Weights of a small transformer language model.
Size: 12 layers, width 192, 2 heads of 96, MLP 768 squared ReLU, vocabulary 1075, 5.75M parameters.
Architecture: RMSNorm before each block, rotary positions, no biases in attention or MLP, untied embeddings, normalized queries and keys.
Training: a variant of Muon for these matrices, 11231 steps.
MLP neurons of a small language model. Each row is named by its layer, matrix (up: input weights; down: output weights) and neuron, and shows model dimensions 0-127. Each number is 128 + 32 x the weight over its row's rms, rounded and kept within 0 to 255. Numbers have three digits each.
After each neuron's rows, "fires on" lists the tokens most often at its 100 highest values on Wikipedia text that the model never trained on.

L2.up550:144093115123132113113130151164119096203103148090167174092147123153087126154103166137185187162119124109094147191118237131172145077104137138131123111135151149083145147186107147099107114108116154119093171170126114175087149164084106119146085058126055091140089131135132202150122117150124083116103156109140119117112092141089142106139135084081137111140162146161074183112161145143130157168157
L2.down550:135154132122104158157081091096132153172177106191151091104141146048174160099131082085106123113143046151170116126140136104134137132136134103153103159149104106075089122064090121105163156158187106151159104151197115155053117147164103115133117085130133094089143155124079111089144182104147121094137131090141129182107117076142149151118192103212104145126125100085127088156150148084081146085133
fires on: "l", "sh", "e", "h", "j", "ly"

L9.up222:136123088116144097123153136089103161162108142160150108177183148162132175194129170155148141123115049151140144093140149144119138099128089152120153150125180165106122134143148102139178084077142140121106162188066116177165104149135087119098105127146146099124126141159112124146099132111130179102119125113158116161094092080147113123152139145160078078123122139095129146161116168168131139205102
L9.down222:162073120016155125117134148101123128067110080106176153232060143138102139097160156114137112148146175089102092149143120104143101098157141161184107078192061149135137069128122157150090141152117111147131132142176108116170144158101112105118103136138118104114140142152094087092116113158150177152140137150131136110071133143116108101131153144089144137148138114115086136067086112164080149153136
fires on: " o", " h", "h", " he", " He", "e"

L6.up176:172137163115116167113116139127113159117123109141096076090092137104118151121159177122200123145150125138155130133108124189091044096108107113076121080154156106198158096095106093130152054113163088135184169158078100153118170119106167124116110095106098114087141093152107190054159123142061136103085142199122130116134140144140125043141148130119100125057148141092075128120094177147147141061109
L6.down176:149089122125133125153117187144140082112112097178176130055107107130088116113133154153063177121117121106111173122054119108143151087125106072078135131162078130162096167133178149121102195097082121104157165127127113120135053104065176140124129096147119147097127111098116167088154150118172169108144129123153161144048121143132122160175139097191103124132140118108136078164125150145097155172120
fires on: " in", " the", "ed", " his", "."

L7.up219:150201100123146133116113136056057148117142067129116155108121108123143178121148177147195168088191078123121129151118045144164071092141101142146109179130131147101123132150106105096121056142115148096125116170090118111161168195096092096136128163140136150110077114132142093179114136109064138183095143150195193177112155124145095122104180148146093128165151125143103131137087126100103117144124
L7.down219:147117155121151081110120118177156190144193120137177128144121054105183106139175142123130151081138130150108110157128146120128103101091046139172108102165085144164120137176051163100099141101141108148110119126122089159102139153145101195187148120151138128157129083079164096105103082100112141172153127119171113105130086119153095119101113145094107122181130184155132102161112142090126126175154
fires on: " he", " to", "o", "ect", " h", "ro"

L6.up405:150129071147133160147071116140133177152135165078143098108129150132155149226140194152172119170158168097111141144092117142078088173091091097157151129159105118097109147173097190105166110156144110099124147153159132111153122114144162133142119116120156088139184166129113149168079122094131150112073141113142143118113153130145110125176130164153128147207032143127149198099131122149122161109150
L6.down405:169106147137135131174137134115151098094173093146143134107128146079198118060116164090143095086148145107121109124161141117115166129125148152125128134089076103108062144149161127078139061168204140180167123105160117195089103128159164106155149176188145085138114095145136150075182116114134105145091115071108112140103076145123121100096105098080111131088119129092141130105162129187078119188138
fires on: ",", ":", "ad", "b", "-", "en"

L4.up308:125158068149129122081136122118210123133152108160145200135163126156147088144125129084161143110116112168081090156126157169160164099208145087229101086133145180135125110149097130126135168171145174066081146157132176135082162134112141165124105110144160117099160142158112159151104180074125152096091154086181086125094113109135105103119130164144132151154161127171155111111126113122133136134109
L4.down308:175099134108204086095112102081153141118120157135146118166124172174176133087172138058166137134152133156172121157159135077119095076127112068171165136105117124086109118139092145148115134139123073128107095197129070108140201090166108120154107170042129132096158098112126082175092108055112136112110097130106151104161129108139159171113091150114109135128087063134121106159085161060060125081187
fires on: "e", "ud", "v", "h", "r", "ad"

L2.up422:129084137160103116087085121093113149156107176127144135130142098125144132135082159098130080098106116127149167050120160120150129108110111080093135149108075136099179125155150107117159079101097109123171123071135182150095125179142150106114209131199120144093146131065114120144100115154098212111151100140114223124095110094105164146168077139100171132175134184115127143097153112093097085185147
L2.down422:130159085146151160142096122154085097231153089141090129115163160141118095101144164174145103144126151063101131182158159130170136140097136157105149118148147078146075117158152126073084151151096195108115139087168125112175118155110127134159173080144108129125082070118142207126143086173147108137110198130176086121070083124121109155112171147136149150119130151187171120151163125133106125106080
fires on: "al", "an", "ut", " An"

L7.up507:199108151181147115078122157085135184165094145063174126117066178118136147141134155166154081140130175104154116148078122107112162135109119108162112126147173119125121127091134123174138133101121166120114080121127117111139101217088166125146172106118126120140177113134059103166153046175058074088156152098113100160165110174118130142103164149126126121171090150149125143089090168152130129148156
L7.down507:073072120139069124118133165168127147083166117194137144109188095177135150108113146142144129101140116097104147131137150095121112120105186102135108129138064147154080160137127134115063099178117103091149114125091108131108131149083118108150180142115155122121082148120170136036117184148169091127098220111151118127116125108081107108126103097151090192109143105123164169118156118168124087130205
fires on: ",", "own"

L9.up622:134085090127174184137093164112143098202130100077065116157108158140108166204144126218083154077181103121156076171086118067113097133134150109122116123083103103088100134154138112090093095121200124123157128200140136178142136102105131110152117112154114131120096131132131169160109100154122152133063084121129150150189155094164148100162129120127104093086156121176127082160108126142147085104135
L9.down622:155079117114128131152138133178113149157128131149186154102092124138091159087106123143143152103165157091098155173130173099204097087111102162164182118149142138125106083114097154143136221041177115145073105182102092117115133112164128143080090160145144098085148167107171177076104112065130106145138085126101139117128108210096151130098090073128100105105122137099122159126149097131053146156150
fires on: "-", "/", " (", " \"", " is", " a"

L2.up717:097144099161184151107113159122157165192117143083165102084174167129160172160095127127131132036071117117049137097110117145122118187126108092099195186123075116104175122120121146124158104111107126108109144124110119135140129118131080134115140147123076185121094120120162116189059154074137130168111119093079151123084104097115089130168104157066130096103097088172174125152156106094200116159096
L2.down717:152084158122113057150171120096126126159153135136209074159103075115063081217128092098109118136172213097144162150085157122156080180093115177121162119133194108150131130158119139064084130107131156069150110107145139176120094133117092070096137111130186099127134161079152143097123172176123104139102142105165139083105161151060129142112107149076131104101149108112132119116139102155126115116079
fires on: "an", "ra", "ab", "ed", "j", "al"